{"num_hidden_layers": 9, "hidden_size": 512, "num_attention_heads": 8, "num_key_value_heads": 8, "head_dim": 64, "intermediate_size": 2048, "vocab_size": 8192, "hidden_act": "swiglu", "norm": "rmsnorm", "norm_place": "pre", "norm_eps": 1e-05, "positions": "rope", "rope_theta": 10000.0, "rope_fraction": 1.0, "qk_norm": true, "attn_scale": 0.18, "bias": "none", "tie_word_embeddings": false, "parallel_block": false, "extras": ["capped logits"], "init": "trunc", "init_std_qkv": 0.0225, "init_std_o": 0.0225, "init_std_up": 0.0225, "init_std_down": 0.0, "optimizer": "muon_variant", "learning_rate": 0.0119, "lr_mult_down": 2.0, "beta1": 0.95, "lr_head": 0.00697, "max_grad_norm": 2.0, "warmup_steps": 97, "schedule": "cos", "final_lr_fraction": 0.1, "batch_tokens": 262144, "max_seq_len": 2048, "doc_mask": true, "train_tokens": 1119000000, "max_steps": 4269, "dataset": "wikipedia_en"}
MLP neurons of a small language model. Each row is named by its layer, matrix (gate and up: input weights) and neuron, and shows model dimensions 16-143. Each number is 128 + 32 x the weight over its row's rms, rounded and kept within 0 to 255. Numbers have three digits each. A neuron's up and down rows have the sign that makes its largest values positive.
A block is one neuron, or neurons of one layer that tend to fire together. After each block is what it responds to, as a language model described it from the Wikipedia text at the highest values.

L5.gate1319:151118198084122157171155143135145124070132109139116101138148156150073138118119126121089074096119152124123135130061145152123094164181101144156100196102153171165138092123111131144161213114153155097146115128064137044107134123070091110161165117123143143146082163151119096123125176131167162092130155119164194142061127106163156128134045103135134114132125145089095137164056112070136103153157
L5.up1319:051086108094133121093162154116112136133160148094148172134121093178108129113130099113110112067172161126161110084099097106122128143120090101082099075149146123099122160170192101128112152152129132185099091133151118097162106138151108190108167169155087092132124171182093121164125145163134179182085056153187145121176145117148186195108166141132118157180154188188149101134113117134149145141134
Responds to: Closing quotation marks ending short quoted terms ("typewriter works", "Cfa"), plus final pieces of names, acronyms and parentheticals (Ryn-keb-y, Hauggjegla).

L2.gate67:133130106196117141143146130111152145136064120154161138129119114142146113138164060133160138133138093104079051126108139097113149119105121130122135111195089115085167153155139160168162068123173142064168165048115120126078055134139190138104083140127080093139114137183120196152093161105097085141114161142063086125061107162122081145140133118113127078161128155100104115209064109112043128191157
L2.up67:148138105111206156182107143133115138193116118120178101150125086103138119159176152182119129141105096122157105156158053174108200155111074109127108100138101097068113139166118076157125121209155107121143114170138144171111103092125202136127110167123110122145167118066118126102130159151157110171121134207105123104119139127168162157139093141157081085150096162130150169145135116100078147163112
L2.gate486:130139141122145124143149124123096150139124118071132104082194098128117105170116131173144073122148157091143166116126147108091149092146102142131160105096124151094129104110183058127131102168163104132101158145100123137110143116102149102127152092115136184120101091147129133067100103099155127112204102113107190081102116115165057136117142120131146112163165117146131164110182108093114150040118
L2.up486:118103127134141083215105121114168129105077098192097100100119150118132109118197155127181122143135104151127111134130105134163118111139092141189072110185112130112080170132119126092141140098096076082169142084107150102121118197135138125102115072120124158141081138118166150138134127063068157197118084194166112118101092082136106091119142124139120133149152141097143133219098108140150123082137
L2.gate569:161120134141117077124102075077107100176146134150120142099111063116115108105142108110156143112129100128100148117118141100081110198106086167144102154081093147170145097084110112119154153198135139163142105156075110214184139107128090193137145084144147075074117147156122139188179066155116115141154130107115096121132132149155125104179056234199073122135107145084141154134087124135123140162126
L2.up569:157122152093114175146170133135138092096145094092126180101137111097113144093096090091150175041101113108133160141102168097123105211147187076135204169094068173114202218158162090165139165123161152125118086105098116167155030169134167144125134103144129086146123081185077164176174114132148128114115133148062135122146115154192143135176119135150190148128149132133104138104174110143097087098113
L2.gate973:171123187180117093146087166085101196125161132136132088168144094119160094118077169113110105143120154105164075139129130130110121170106121095182095140139115128101120094189115132131042166156114175123164109124051119120120171153137185109154156169156156102070139128061116157143185072124165139152131130122052170150121086184118122127103134036098106153152116134182149158132099101087159057099104
L2.up973:185079060166146119136118165116179175145153100146163140152160072126146127113116146166096114105138218101150081133182092102159156139145140144126116111134154143108193166136135099107130105159075161162154072189091094137177103115068155129070104127163148186096153136164150124125131090164146059120116127138143123140090138170134105078072161111107147164148163149158096218129114123087155109119085
L2.gate1571:175099084114090116103164190098122104139165095146137103099065123189133123113150132129150123064171151126198171133201151165128161104151140153120113138130158102080146151137122105110129115163088119076093114136105091130109150112101145117132101133143112102131121079100166142146168125139167084105137117121170145162150127071099122145148107078187150124135119116069125134128145127012140172114080
L2.up1571:063056127084112099141147167094145097122087155059144077141124114124110104165145165111094073143113182161170112202191081175085132086137121102167155136096144171175139115113095164200167125123115133176124108097127104208157156129225118123112151172127082160169106136180121161116072142118078132134135149113108098153096131146086164085147116177078106135130188126139146131184125091126111113159130
L2.gate1573:150125142142091076118093160138050170107114156145104125072157087128153141093080080034154111108180093086093073155079072188155203104127133094121139093121095161145123124133100126162162170149161132144111124149127079100153121150162153161150123108140124034096102145107139152189102080114066117131105116121046127125119123165093118108146146157120155148140168135103166191103073115138161152133184
L2.up1573:126128099121181147149078167123081118129090105111155117106150104127096135203109124145182125148083154128078114125161114119127147156107158135140089097113122202148168106148061122141127136154120173122127076133089105088143156126187128086072114165079129117062151143127141163160131104165130153093152114098104145115090106133146103125092093121146098130136112069096124149201123064109121148109120
L2.gate1734:136120169137112088140149154133168082168158073171121158137132154189075126208114062139115155075107173122148062127126112152086195098163153157143134100140152101132085158140119118044111109138091082100131120114055104155173119146147077089173137125121133174081160159154157054106129165087106128085161134091169145140129153109074112148150131085121147145138111122135110130151189131107146140103128
L2.up1734:085131133178132115157111071110165090116127108146153146082094126141129125161121167135150160098135156129173158115153150125166069146147138136092137145165069107119110116123098158075133142121124146098114205158154101101116098114152195087130098112136127100092046105152159092123090112059129060175166085196106181154103061113122126129114207126139064139139107141073178113122140099195110094142144
L2.gate1905:092088095157121149118098128101090100142154091136134137090203166107138089112115149100108097123106113100155108127120102066079110162130078130181117111075137117155145061127155091137129134092114074075143132111093148169110141064155092146138143131141090075097113155111096055194216141139141093099180141127074128120124090096070131096083117069121113063143122128163106151117116119133107197165111
L2.up1905:164129067091145124126104149159112082137119085138092117127146078167156068154121153088155138100119187142158114169082171114110149126114084120115096165144107170158131105168135135116078164081108179155116130153103135164134190089110035159090116137087200130148217091147122102070160142161058166149099089092088146060144150154129130133081115131134147105099110111104124164130152174162124126163151
Responds to: Closing quotation marks ending a quoted term or title, e.g. 'knife', "Killer Elite World Tour", plus == at the start of section headings after a line break.

L2.gate436:096069060055128046109079225149100118120087125176109092136152089143126119095127156131097132146058134129159123112136114149102048115090149103114112181153114104131141120144080137125100108080065149115054094137163163092130127104172114154100130119119070168092129105115134130134118114087165133150152143106086126167100065172171089114140166158098114060115143166084141119149154178182119174102088
L2.up436:117045122093191129042110165153096107125092170142149131087150128092180154120064123119088129153108126132084100090153078146105102154191144108176143125124117146082157090062101069156122108116109167104081120137118105153167130086100142093155156117152144069105121136105122152139166123128140119075144155160170100168122114165210094117104141156127137073155146112103130123108137112141151139122115
L2.gate497:118146099121139096140140129117123108078079134108093205140206116176162107120160144147205074146094106124124130150167092137081104085141099129171077119070101163140092123149128068166125111125157118179083093065135070149159120040158103115145150116116118132116090075129134120138141114158077102126149192109128144133138120156107132113143141086166125142170105182093138134083139161141098116126125
L2.up497:144125159121150141142162084133058089118097122187197130132044149088107116103124130102143081121089119104104147113142172117103134118103123101116115145093093095123154144146077185080104151141108169139169118201094126159180145185121125146147056124128057134130068109151185164110137201135135105154167104149216154139090090076098135157169114102168124102110115191148144119126160095130131114118159
L2.gate845:086135184103155130142105075100064119072098122170170106120069100123143137148167141133141106135110122168101086139155134112161095099127160101098049137108095146100217064186093134095145162104124187084109098107146100158171183121119194150133130193142048186089119058177106137136105118092127088148185066128154137134069061144193132142118139145139149098099136111146117181163116135168119114193148
L2.up845:156100139128174140117120178117109120089100075154100162135176106157153136147190146130145106128093177121180101152186127066143171115161082109123100073134098136177118107164109105197110097082123120163096104090124156139097147117142105139140157092143146143114113156126207139123125075070075092123161115137136137079129111143126132128107196089179102060148110142146151175107204129173138111088145
L2.gate912:135111146059156125143101072155175088122118171198165107106132102132138182179163167150106217178134154149101170183162096134107165193109160131148123144156154141143188155102140112102147107151099133148112084162106117182148136089121184168073156172145147100097058108134117150158073125139123108135114137140200181084110051192168077148164141086147046104154186185165110134145138134144108110109142
L2.up912:046123104100160114134169157109109117114089123153127083151082136140158082084122104142188055090128147184154129100112146145094115179159076065133164071068133186097134081132109077122066114132103109104120101118146111107145148094135118120109103161107054145137126181161144084158204157112113127117151167139189092138105218133110134093199108103122185104118090182119073131143147132098095129133160
L2.gate1163:115105070097142091062101153125132107145096152089148177154156168153164091103187114155141110200127136145096127067097119127092168148157133072180163110079069171108178119174121078130131165070162172154106118153118126148132116112136196145114145169092102138116096063137130106116137108102063121060119182138121147116121167122101122152142121076131097130146163125183159120101154137101116151147108
L2.up1163:112117145098169138111166131101153148197105138143150109109126153101142111126172149145073127143216098129104171130121137145091092177093140137173117158138074117121094089119111123156108116081133113124103102169128183099119080146129142087104060146172092067098098143106075140138136117108192157084133135176123100178122121046091151111157142068137156088134158130153131100135147148148124156141121
L2.gate1535:131187068086169138071133150151111109106120118126188094099149162093134160206168078135116136095065150134178162071077093097130084169153085148131124113171153191116175061141097115122180124094156103102078092132126141151153165131140105137120175149066145098131097084107106093140204075113116103154090064154117098137113158168134113089133123097094146099139147162082139147171129124106152105139132
L2.up1535:128082143099110077086141101088126122101128117094123092143088133148095110074111155169151072110074066154155089161152134097105066119105091072142137131092104130169066179133163102122114154117095152184103101123142095109113065135192076110100135157192130080106146152133149173111172180107150159106127154109175147151125132144129150114124118131192118110152195077132073110103099191176072112149122
L2.gate1731:135138067067074110123088105165156126145102136226180113118078171101143125115103110145171092156163099112144122177163112114087153104074130106172107153103152147126148093139105091092115076105133142119133085077069089065153109149143141130149139145160135145140082129128162166118109197067172088114108121163182131129072090101118093126131149137228152130115079113067119147098144125107133141149115
L2.up1731:117121128098129130087142143101132195134081091182147129114109124114098161162125138033133115083100133147145125126133123148137136113097177170155140117118123062144066164088101111145140108113090148122072095115148136118148163149129128213186182188146127103137095183112118105197105076151127130144150201169183110136097124117094114088148148148190147152155128139139152145080162048169152160093145
L2.gate2018:113072122065104183093090164156139163086113142195151119133117163185112135105135144139105112144110163173167148050193192089147053105103142144153120178125187153142106078149147110101133066156140149107154083126107120100048180092089148098120131145138125122112128130159120126142111159117127145141182109141116103139078134129113169092115174132130150064145110118116109103098134126073158167122142
L2.up2018:140108234139111179073111164160151156063127192134150128107133073160130135136109116165128106179045119115143132117110104151113151090107148134150132160131181125083167117115168098085092188105177133196183079168113145123053121097150113128066160154093071109130172147153097122178134180122134159087125148141096148083052129178175106120127137164131111106119119140127152082118125177134158108140058
Responds to: Line breaks ending a short heading or caption line right before a table, list or new paragraph, e.g. "Political offices", "Services", "Youth career".

L6.gate182:105164099104108172099123071154122126122098157141106090113121119121137130104102099144140133128167165157092114184110105121164167104123148162148120168107174096063106090163143105097130127189060103185080117137140076102107050136143176113163162186161128126142145088101146148129183135146061152138190183115113092098122106170131080118131055166179115120188120180115101096126169144165150138188189
L6.up182:161141124114117214125117102137136135148077141167160171116130116206113127149064154187157077131152174022130100115101145113164137117109100113165122074159082151176086118114132166156108154111116084124099123104125117166149100112129121135120101128102149136099148128141068113111123133162105171078107105109143164066122104100123117085096146139135110138159148175133115108117109130120134187200162
L6.gate613:126091068130150100107069168106104114124109064086126157102167137114151116155112108086080102145189151110100128134145059117178090158160142109201121104113144104239132137094192138143136154111121167145137205069125155171147086159141073132180141191087158151129172095084107124136150116088149065126087145065142151109135137194128109139071175128178076147097094163133141088120086148108114135152155
L6.up613:115099120136153149176117154086119089185142142097150207144136107132131117147113128121095077120083126132118110130178095160129088147177116122135120093129150105112119138172104158160117145078176176099058073064126126159099119106111122139130094090156086105160165113077120050106123083120157136103097191093144124117079129132101133097109187097146154084097128142070094181185104155116129121166174
L6.gate646:113160140119106110105104169109179122104095053169103140105194142131080161167155141140157099155154140156125184140143121117169101089182204122139116119138136134134168109147113149155067155176181111115110119149059124065104090115143095209129185179184122133152157155115110068137138172132085165155140132109118188130141149188141129094112172101105147145156172110173114167159130164110179116148104
L6.up646:123179082144098100140127132171131097121105110155090144130136114105170159133182148197116104161158099127091188138111141183157134123126136118087146189033105115179096102176153152118128114109111134122149105165094080145063151151162115135132147159114106115114088149145042159197098123112120153167122157142136128091127132186120190188140077068081068092163077072158180145099172127202028100171131
L6.gate946:047155087113147128164157123063110082165144053130173138152206087120133127115148096057093047162080143146102082089116121172097167158135133097141096109151087117126133127157182097165106173193118098092073091110124153159090198102133183081184156107137137158115143104126108092141128147149116140169078097161104160132162094166158117078098159127113111127204122115107147114135133116165104143140140
L6.up946:152174097118129111186114108113088121077125099094099183048115126140128102175155108101084133134119136116125151132122097112139126170131153060180082167116160143100141131122135163111169090128148122138082175111053132100142100168069139121146200173099074134098123120176102064147115134146180143110099081114102150162132176141148126149131133121117162065149186138144089140138105148133109125116173
L6.gate1022:133118072079129101130112157157062079108120085119098124156102114079113170075107158103115116149139096151110162081134152091086118103107146061104156126109126148215144123204104145153117125087132116153149169166115101094142146089144099125104092110144136175112133112183170095067127093076131094140163107163142129077190163155122077185081170102150111104110123196131086109035176133111173144205141
L6.up1022:173190092138184121143123128149091125094095132132195134092120161191155113108102097122087137165131070140133159160153182108158157099080117130167054171120087105174107144074181091091137110146140169145137159160151094096086102112060169101171155115051104175134154106080128075125083188146207082100096187135181104085151171162165083182158074124161148168147078164153204119121134065104145112161119
L6.gate1298:171083155147122158160115175140110114146169133146135162091123090116119118155119160113105080074117107043143064095118134159111156073114164126136151142116104086135180165116117093153138131143129105136106113099150115073102091157089168136195148110123078139156117100128124101102185123140142083149159205164085133145101162191086115117091072080135118118137108177147155140145168183165168118164129
L6.up1298:063162065158099085186073151162124122144087114140182149138090137079181084180119156161046098104113108103175141152108133126101067131176174158108100103077163118152125149124075116127150074127153159148057155100145151145121134151120088109045142163099123106177123119128176112165152130100129110122148132119115133122178098134083141137156146089125085097072142099146152149147132122122145158110096
L6.gate1897:104185180160129122152106108119137150113120127132069115169170145096185129079136088161179142089099116125070107070105093152125099067114097136109104138093135095153159138080127112088164174058128084135106072155088168104173114093155115121130149144135149164137129139123167145082120130171062115140106116107153163187125203084129166153086104147168090151099144120143136178084143086147135173131191
L6.up1897:103120128126102084134118132096188142147144127116179157132128170119183114048133105132161139070141158202118127136110182057115167095141109154144116167065096068112157087120139100108138090162138095159117072187123064037122135101155125134152173108173129161138140109130123156091072103158122158120160105168084157121052086064123138103102122111149132182176124063116143195104108091134134100151169
L6.gate1940:055093091092134156086138111128190130158140104188203113128169117071099138134050109058183121144165159130070149179123093127113113156124087121089134134200129125094141135096170139161171072156063137125112139118119137105081127105105130124121135127090171144168177163099129203156109163150117149064117164102135094134166137122113146118067142154153130153136143138107136152095124145128104140120159
L6.up1940:080135150117106093184126221136156095157134210131189150149075147142120157144126102164113100072078100121154156120125157120103105146112150149081120168103071097109088151090120165167065127104128150128115087134121090113124102162122089122054114113120187135118154148134148061128116175150171160109098139102118098102170144120130063148153125140135071129137141146172164093061139104072135110112177
Responds to: Fires on the opening == or === of a section heading after a blank line, such as == Personal life == or ==Albums==, and on newlines right before headings or list lines.

L5.gate1522:172113133113133151140110171158135147158091102126144113066102141082132108149134062117114133125099169181088107154151097163129091122159180133133134121057137114110163130145114137141128117140057077179103174180069154118135161134134107156095155108111132144132106085071147102223184117139110063127144179104150169168072181061121160125176125129162134121148117155137115171101138140191124098110147
L5.up1522:129187113136107136099132138127111130112090144134164167149116142155127077119182161090156122100134169105123104100142099169152125133114033110180140164122053167154114102122063151169163156077150157117108132060143091167120115111133051205099107138126131093141134151114158184141167119084108148097148164166098135157149146127129094141141167185151141104145157147132114184081150164116165079124136
Responds to: Words opening a complement after verbs of deciding, saying or intending, such as decided to, argued that and calling for, plus years after sentence-initial "In" (In 1947) and paragraph line breaks.

L2.gate528:118134119154166081097178093174195154101070132093105136171143125084070205082130140145122146102084125123121183110158110110137139118099126129156156136094188141165156074131058126126100124095160151169095156123187094138107116144197122124087134177070107154141132120216182101119134106100084143126141167101137109088142099114104127084142137119161149153161093119088137061132096149178128110099121
L2.up528:177117153151055141129155144100148107091078117124087148157142156100121144146119171084062127153163124104086145096107141121132146067100096127086130052122123106134119109109167147149161121141165117150114141162186123106105171160172153190103033124167149116120132054132069122161118150087127155097135156116121121105119095090145090120126129127166116151141093088084114115156170110115114140076140
L2.gate747:149156135034132121106083130054111151102099053120054163115087094185103181081170132103118112026099166128132077162093097082079085154094129148080079037055137116144131106118136207068142120082130105155117103192151139128131090134159115206068181110134143156136096135139103146102108123144093127189106161068109120088092148172118154094097184161146076087120158105144156112115152138152125065197118
L2.up747:123119123122162114148129084081118100125147068105119106106115100178127129185166133187086094119112181162102088149094104102128108140073144126112156106109169121094041103099120121130179116118076133158076125120091157119125102118113129118088093150173157133092161081119093216136180137168049142129124136083149142083107163167143090103095153107126159146155104072134121137134123144088176092149098
L2.gate1139:144161177127075118131131140146129151120124104122138103115132145107135131119147059105094151134158144182147052090140129164093121101127108241113101052113217104144123123112066112115143109109121085137152146162161123160133144186146096127177125057127181104101145099128087142096126069099190133107171197116155116102103118177137080158104157176109126124182131180066165093131153134104075148180099
L2.up1139:090141150089134146141130105103151138140125137146116137141167154107168126121135114145127101142057136140097127093156148097118163094096096127169140154107115113110135084176087119134138183157115186145065143153070193172068120177177174130132139150180161106103144212118186136114179159069099110159141073100107155197131105128103168086143095122138088146103132103064127172152103100151151120050157
L2.gate1311:130120119175132125154112163100145109091099092132146143142095095148129136100109119178137126122149146117059151103107056098138172122116183122200063147123142141128183129108155126122158150087079140091079119160156100149103206163138120098063124066155149112171116109144203106068142096168077167168067122101119132116135103100167139085170123088140136145138096090120097214081084146187103094086115
L2.up1311:118111148192146124161152115095136095108137130118145139092051093124147146195118111129211126138111106199115097128180206169124101122177138126091135149161085177132150117148170101112156106120144115103070119134150158131149115114119103122163163144108204064175143190104149210117190094112157148140170094140158183124120131159115111133154120117127167095086128146116123129078160133123130164118092
L2.gate1555:158153104141137075096177159120172060094130158101138187166065151137145120143114133138144092167166184155118072101138123099111140096107156099177114108101172166175124098126131153080172085119179105193033110172107161116157151087094147153093179135146142144140135216152100110134076137121047131103140127104135123137101106195117117143200048140122119089099088098130130184160141143157115147155132
L2.up1555:133087130102133124124087177163149099179167115160093068133054145144135196097130184149158132100107141098084187124197153166119126113133100147110112134084152148114130166138077137130112098094097115138171103123139161128147136106066134148147134105160133137101138093070142097136148134115158095189119199120087129083158104098123116109168196153156173138128170126118140193103081108172099135114157
L2.gate1610:125136115126126144106148167045146093097064116075156121158083222081143160097132111174119102105084122147098109070133163106110132090127133092109079123047122140134154077149106203103165090079136146118122103118130108076164099096155110145105112099096137074226159119148108127141123108142124103165098106090131134120097130173146132108127120199111108093137179167069131076171124089203107064194145
L2.up1610:176171113152179143178128105092154143133142131146157148091126111122181186095105130120183065120146136105104158148148094111135095141091092078112068097114093112115125080182144143171105140093144165138101093160199093100145097096128118117118134167071175101113100152124185127087164124168116142059137131064123149107141120178211136152121076157135169101135069116137148124080123156108089155177065
L2.gate1628:119182114111158186080142136114170087140094102090136106126100154088158150100144114077110161099094156103140159099109073143122099122122150081171103127080114144161172131160119130136128097120104133085164146123183072147016172106165073155105122115177140105132089160119061136143133076172107122152085113134130121136115118137178123111117125156206123066146150183130136170113137119143142139110118
L2.up1628:160200250101225115097088111100165114146081108102133125112120183086200159121149093151146139104098101111102163110130102146120126200082161128121137086105113143110116134163117148148103097133144185138134129127168095112117098106098064135049189146119091114140140189158107160131141119158116166126127169148194125108094119166132067170150126129160112111092075150151109149087127101127135159112150
L2.gate2043:144085132145083165101138090181129135037125059174125149144160178162180160154147169144123105136067109187094073198121150166138103125140162178148100142105146137121123120143098148148134192130118170095078103124134102175177140116174116113109147109158116113202151198178157128197157165087116111143138131123138161099124103166107096088154152140120133117107084119127171110121128217178095153156106
L2.up2043:121143191126128144116123067102168124107066115127153113140166144168106101113079092134134127128053149128121141142118096111157072114106120110175153112119163146108100084157110129173192108112052215090141123133170100148079071118162173110101158141131130104141142105129128074134134090103141157133161249073129139127134154117137111126107164086099154106135128181073082171165097142196178111130140
Responds to: Year numbers or their final digit pieces in dates, usually after in, the, or from, such as in 1930, 18'30's, In October 2017.

L6.gate252:149132114164127136092060060089138107071163193148181111075163141144070108109138103084081122118126139180123093158106176123119113168179126153139111146165149173133144114090127117099162154070144119170131151133119142126192108155165098097138131095153124147092139095114101105100109110181134114088047144165083187159154147093071099127141224138099173178077118141073149079147116108180110088157142
L6.up252:163111170148179102052082080084099176075125168174164100156111114117123106143149166158182114103137104148171072164175121155100116175088102132166073123102078133154117138093132090154119183151109133187062130136182048124163083133086140153076136089128074094123152140111154159118149122180077167162110120094132173152138160144129121137099111094169144150169101170150156104158126129160155114147126
L6.gate304:113135134157139095070166176142096131166102120143216113122140107144115172101126131149202114144118133131127121171144169151139109107127105104121169141162136124053108162184055127161094128111066109085118123122065132124149145154106067092164130114170111148164127146149144093153118151157095133083119111103132135125110148071102141114080136165104144186106146165071107116097152119103140163119164
L6.up304:041126073069067206108188080081182129124037223143154171129175186134114169064090109156108098171070159150079146156107106114096129134182109119159149134112135110146112122209120139135162134094058141134166117130097111122211149125123140083101149079215139126080026139180152117120127099161144217091071122120148124105119127098137200154109106182123092067116163098176096107126111100119140099105130
L6.gate560:146174124055096134078098156162100076127159101133142122127123117139093172098115190132111098144120156182155120123092136177120144147084087128105143151098111118073156085194122083165132090107136157071098154120151105100097087120151136177132139166120081056117141130131104166135154167109171086132084091182106122094111108132150121137071125147153117112155150154143091161066110139092129105220164
L6.up560:102095121121091229089086136152132148097156161142152173087150144081150127099133157128093124106072149125097144105147186190077149125112115191087103099130163120098147097087162103180134131140080138109082188170145094064082106115090090093131151145150139071114065183143105132126144139071147092082086094094124154106064106102140135172146157081133142099143158162084132099046157114127121115103134
L6.gate640:091116105088157206114169100148143144125086141108155127081119103140105107116105079111150156149091071085160119158132121105154205152126137075148183164163086106106172106136094126164058077132070145120154182135106067086125130163141144130189140125083187160152118106154142208142129088127145130147154123112140098144175147156128140111141080153104186106108149139090068120160133086125126122104138
L6.up640:177168121101075195099091132140126158141136133117163134068142123140082163096146126150172102185113100166046110058089151134131140151117098129133165160144169124132106082157137171167124159132110137161101077176107089093132084132117083132154091089142115078125065168146124147100172162124163158078073092160130082145084164152138183128164043171142101148142136160134118114104091139123151143084113
L6.gate751:106125150094102148108123195106184117067107142179180069109169110116111134138124175105154133138089082153148136105089117118126135181113152132143115156119124089128106084161149127113137166133110148083158154135100058124151098157190150118166151157038110115095158187127167139109137162163131124124122119149099169114155108141152128100189129150109131091133152149172079154083150103126138134121165
L6.up751:121094114150171165116122136079089097097167111088127119086150173170164171161139185116070183129118152127128148100071133067101073122150134133157149132182137097093095119117081122145099107123113104150091187137190124162119083132135102085072083128161181090135141115107170150052184057162077103141127076180137149117108164178117103136142115120112122156141129088116104121097194158078073167073127
L6.gate1326:159133179117077120169144180138079075077115104171183203102089111125151159140157115151110087130071186203100117135101100114149115114148112105140121160106160124140138120127143131138118143128105110146101149122167124150169129116149142105139072108068064138100143105159137118110105133078180112150137147158131115094102147096124105094181137168129181130122180121177121097127083127131115128134158
L6.up1326:134127140089127079171162115107155109070148083130131109132081085138104131142088136175094073181116134143126089070148150149134135158164161098154142138138162088126113132097107077141111111059168101108142114070106131152124087155128208086172073081132120054159083071094111170131062106170111121147088196139104140099132096105155120160130140114143112116123161072100094131153122125159177067118150
L6.gate1594:107183156125103210119081170111065100184100111112097136146125153093150078167070136158141131125118137201128123110103108154111067128087166191189112125064198148089123142174069105183167168118111165153105111107138088125134104111115098123126115180159201149151120105157128157171141116086092159081134156126122091142151128199169147148124171159159138207107134157153126117129070083111189095130100
L6.up1594:106117196109087118105170077131110118140121113103121099096161095141063080091117116097122045064062115158142086128142119136128157105147112168107123164181117152149175134121118115175081158081181151152061131136126129172153105164140093116100119152104174074121110087143175113117170101151129093172126146046118113121159121128139155137131088168147133096156229136054214105165155112100101182190112
L6.gate1745:139128096124145139133131068117170165100143163115113163119133106130069124147151130086104133109087104155072100120130130151160124188094122069139119147082141165102087082166135133165072102120119152135137121130149139122160096108090131136148108150174135099147123141128089134093135142115102142087147125097131103092099140138171156156121161143130176141128110083151142137099146099175155131145141
L6.up1745:086117115086149130129136145121126126148157127110144124115120108101147116160134126103091132131136093199171130099118144171092125122129125160118179144053147109116120078138109172144183169142147069168107163129153097162188111120119130154117117137165092107162140106120169143113150089164139145132086107137149089112114097151135171144106170085111163123056117178129112126186136152172148143090102
Responds to: Newline tokens ending markdown table rows, mostly header rows (| Party | Votes | %), and ending image captions, headings, or short description lines.

L6.gate200:083127176130108176077123146152117158122118177108136153122127142100142166083030171121161122122062147160147118184130154079072149153170155154062098080162134072130140130058130154087113141083090113111067131114142102130184095131105091157075131143105151089137218156101144115085150090107125112097142154113113107126174160116130151114106132150134146149101155129169106124104167154136096115078154
L6.up200:116139177154126127088163101099129109092129127087153157150135099166074187093169121158136095141111075096168117106147128113124105143098186089183099129132150146215096151120106126164139169152233128169148112131156125163122134118128131116089114136039150111076103122130106144183150137120137095121110034104093168155137154144144127095154155111131131069099093120140173133172103165108075109109174
L6.gate636:162154121087138128140127149180146097145165176166148089173144104111133136145129112128098133173110130126105152141086099176125079107108203144137162082150146060170151090168095113125139177132066099139116093137147093125165139166153146117071083189107105056127124096164104121144116081156162157155160115154164142069108146155158170095171124104063143128119139103120131134070177127117125085129145
L6.up636:163159105116146196165186124167123114135165101174150139107137133089124126122122090110105128212173176142104108087088106076195119111142093085165095151128139065060172146154164076105167096129112096147125112116140121165106153161067106093128124136122167073134064152070099175110122153131067092135107120064109128091160134154125159156118119149130131101158169081142160156028133130127141063151145
L6.gate799:139167113122156113086159129138128158078124126075115158094131154129086093148142133167116195052041084144146141109151146097112139123116147145093137126090157120138141163163090135065142172158166086102139134179085071100148151173134157105141114144097108103085116153101138124202170101134080177095094152134108095112140096100055073164154186114041158177134132128159134173126137166091119088162131
L6.up799:115104167099109150146143201135139168223123119039122134080153121098100098160189182121117146092104118094139027120180146110082149110114146141109132126105117172144140146098120127154146157124122133133116151125114125089129144203144103166086117153112149120133138129130168107104181104138107067123197152121181118113149113148088119116093147157085114135101129117156154105111098185089099095123067
L6.gate1058:069144150134151140173145088096131119155096167151080108112143071148149102124084123109159137122107084149116099166091095113123116073133146160125088056133124063132142166154131095056075120152099087083160091142062123115097121126148146118089100092094086104127080067136139151135106093090123105096150138134109116101141144170076151109102087143112122159133112107106131138099130123073151147192143
L6.up1058:125150164135114119144195127159125119186125111125114106127154103082166153132190133117169099153103140156101112086120077220174104159128106108084121069061101096059148128085133128087139094146090134206133137168113140142135153075190106179087169097106183147160151112095069067120096101144160116107130122102109130128155080189108078134116133141064097199100121094133164174105111139070127121112167
L6.gate1181:128135091132198088099182140111145090144129081124149116178158144111141179114111074168148068102095111103163081139100044169144162151111150123140122089126119109137155110157084091177153073100170095127099112126081092115111139162205110165176142086107130151137126163091135122079142129166177138092157124080118157156163143078102134181207148100109137142203133155127142153158204125114180130158132
L6.up1181:082125135074148081152143158180150119133100174071124145136143089158065129186142173139179098108129099129204092120045089100157097107167098128078102129126087113105091156105126124123116094134173133159103067091095180182055163114132120123133052127124131120150171163114080022136098155137129121069121038184124141088127109126137070177137186164083152116177122114181142142070111158116065131145105
L6.gate1435:160135189188159100097119102156096103126106134094054096127107111138083120116154097112169106066084115127099160117099108150139170180137126138162149155071058058138114108195149114066116102145212094137106099153086132122131177106132179128158066087108152154102091160117170110158133128112133127144118150094100146176153100140139084116180082131073067109087112161135111143150155147175073137155174
L6.up1435:170097128102087109159128121104117130182144142145053136072173133082094104132106173171147088138119166104115130111134185139078117155153159176092068122101106091120076092121115185072107098136127103114104125156091127102159139154162180136096159131083076139186094095149149111097146102176116107136084168069105104160126183123178182089134088113097151113117090151124148160073150158111150133158125
L6.gate1474:095152096108194118115173137079127120124090163129141163138122219111107126095106136144165133099088179143145128139109107149151151099154153156136099121109099112110161116158097169123145106092085206076114166109127164185133109047149141140108111089197102155114132088117161164114120111118139108159168172111126162094156087162139116110160149091089143166141148098091124132127173122138129122107149
L6.up1474:181123076075137096173164079113194061140108163128137102130135129192165135167095095096119109073119135129119084143114115140100118113138143118127148125082127102150111165168121129052101126121101131101155123169157133172114170119113140127104088097120033142161190060097151101065128141127177116104097150204132182142132124160156114116139156133123127140158082127145108117158071129139116101132133
L6.gate1924:129166129124185155129124145142080129124107201112093118083135116126188122108101089075104107082117154119102114084121088149106100127126097176112089099095088161117124075136095117164162120115136187125140208116065158086056178149100194127115109065137144033159099126110160129174075129116104119148129140157133174183101161157084129104159116093125129137145153211106137115150135099093161126121140
L6.up1924:126100174113178139120151122137147074154155122110133147073143114138148137198124098180172119164070109059142135147117122100096091142116147089106105099113071142053101179099150190045185082077103123158127141123122165128145148090087141181055130131133149177138093146167111127120120105114063165131095138154078146102151102122141153068117153141092119112094148121121105089112168176141095150148123
Responds to: Year or ordinal tokens naming an edition of an event, mostly after "at the", e.g. 2000 Summer Olympics, 1991 Brit Awards, 82nd Allsvenskan; also "the" before named bodies.

L5.gate845:194092108128079133152104099070118141101153161115182162148122133141145139101089122141135073116095109140110125138129089152074164138139130153117106159166101112113151174102154109171125151111139167106142125110151085125137127046103100121158143137147088114114121111112091139158136158141110084102116171133115182099073123108084141135169145087164134103141140117107091131180148100137126112146118
L5.up845:148111092150104211129179136119129135115148143156164163143127115139071175136127093131111095132156101140127144117140118190070131129165117119142113067116142092193090107123129118156109171140115106146110148159090109105133129139151094110170106105145072105197138143094131152161098163154137097148169144062161154125158112068119164144130124185098142142110129223106095110097179178168064133069098
Responds to: Line breaks ending short caption or heading lines (image captions, "Review scores", infobox labels) before a table or paragraph; also relative "that" after nouns and mid-word pieces of foreign names (Frank-f-urt).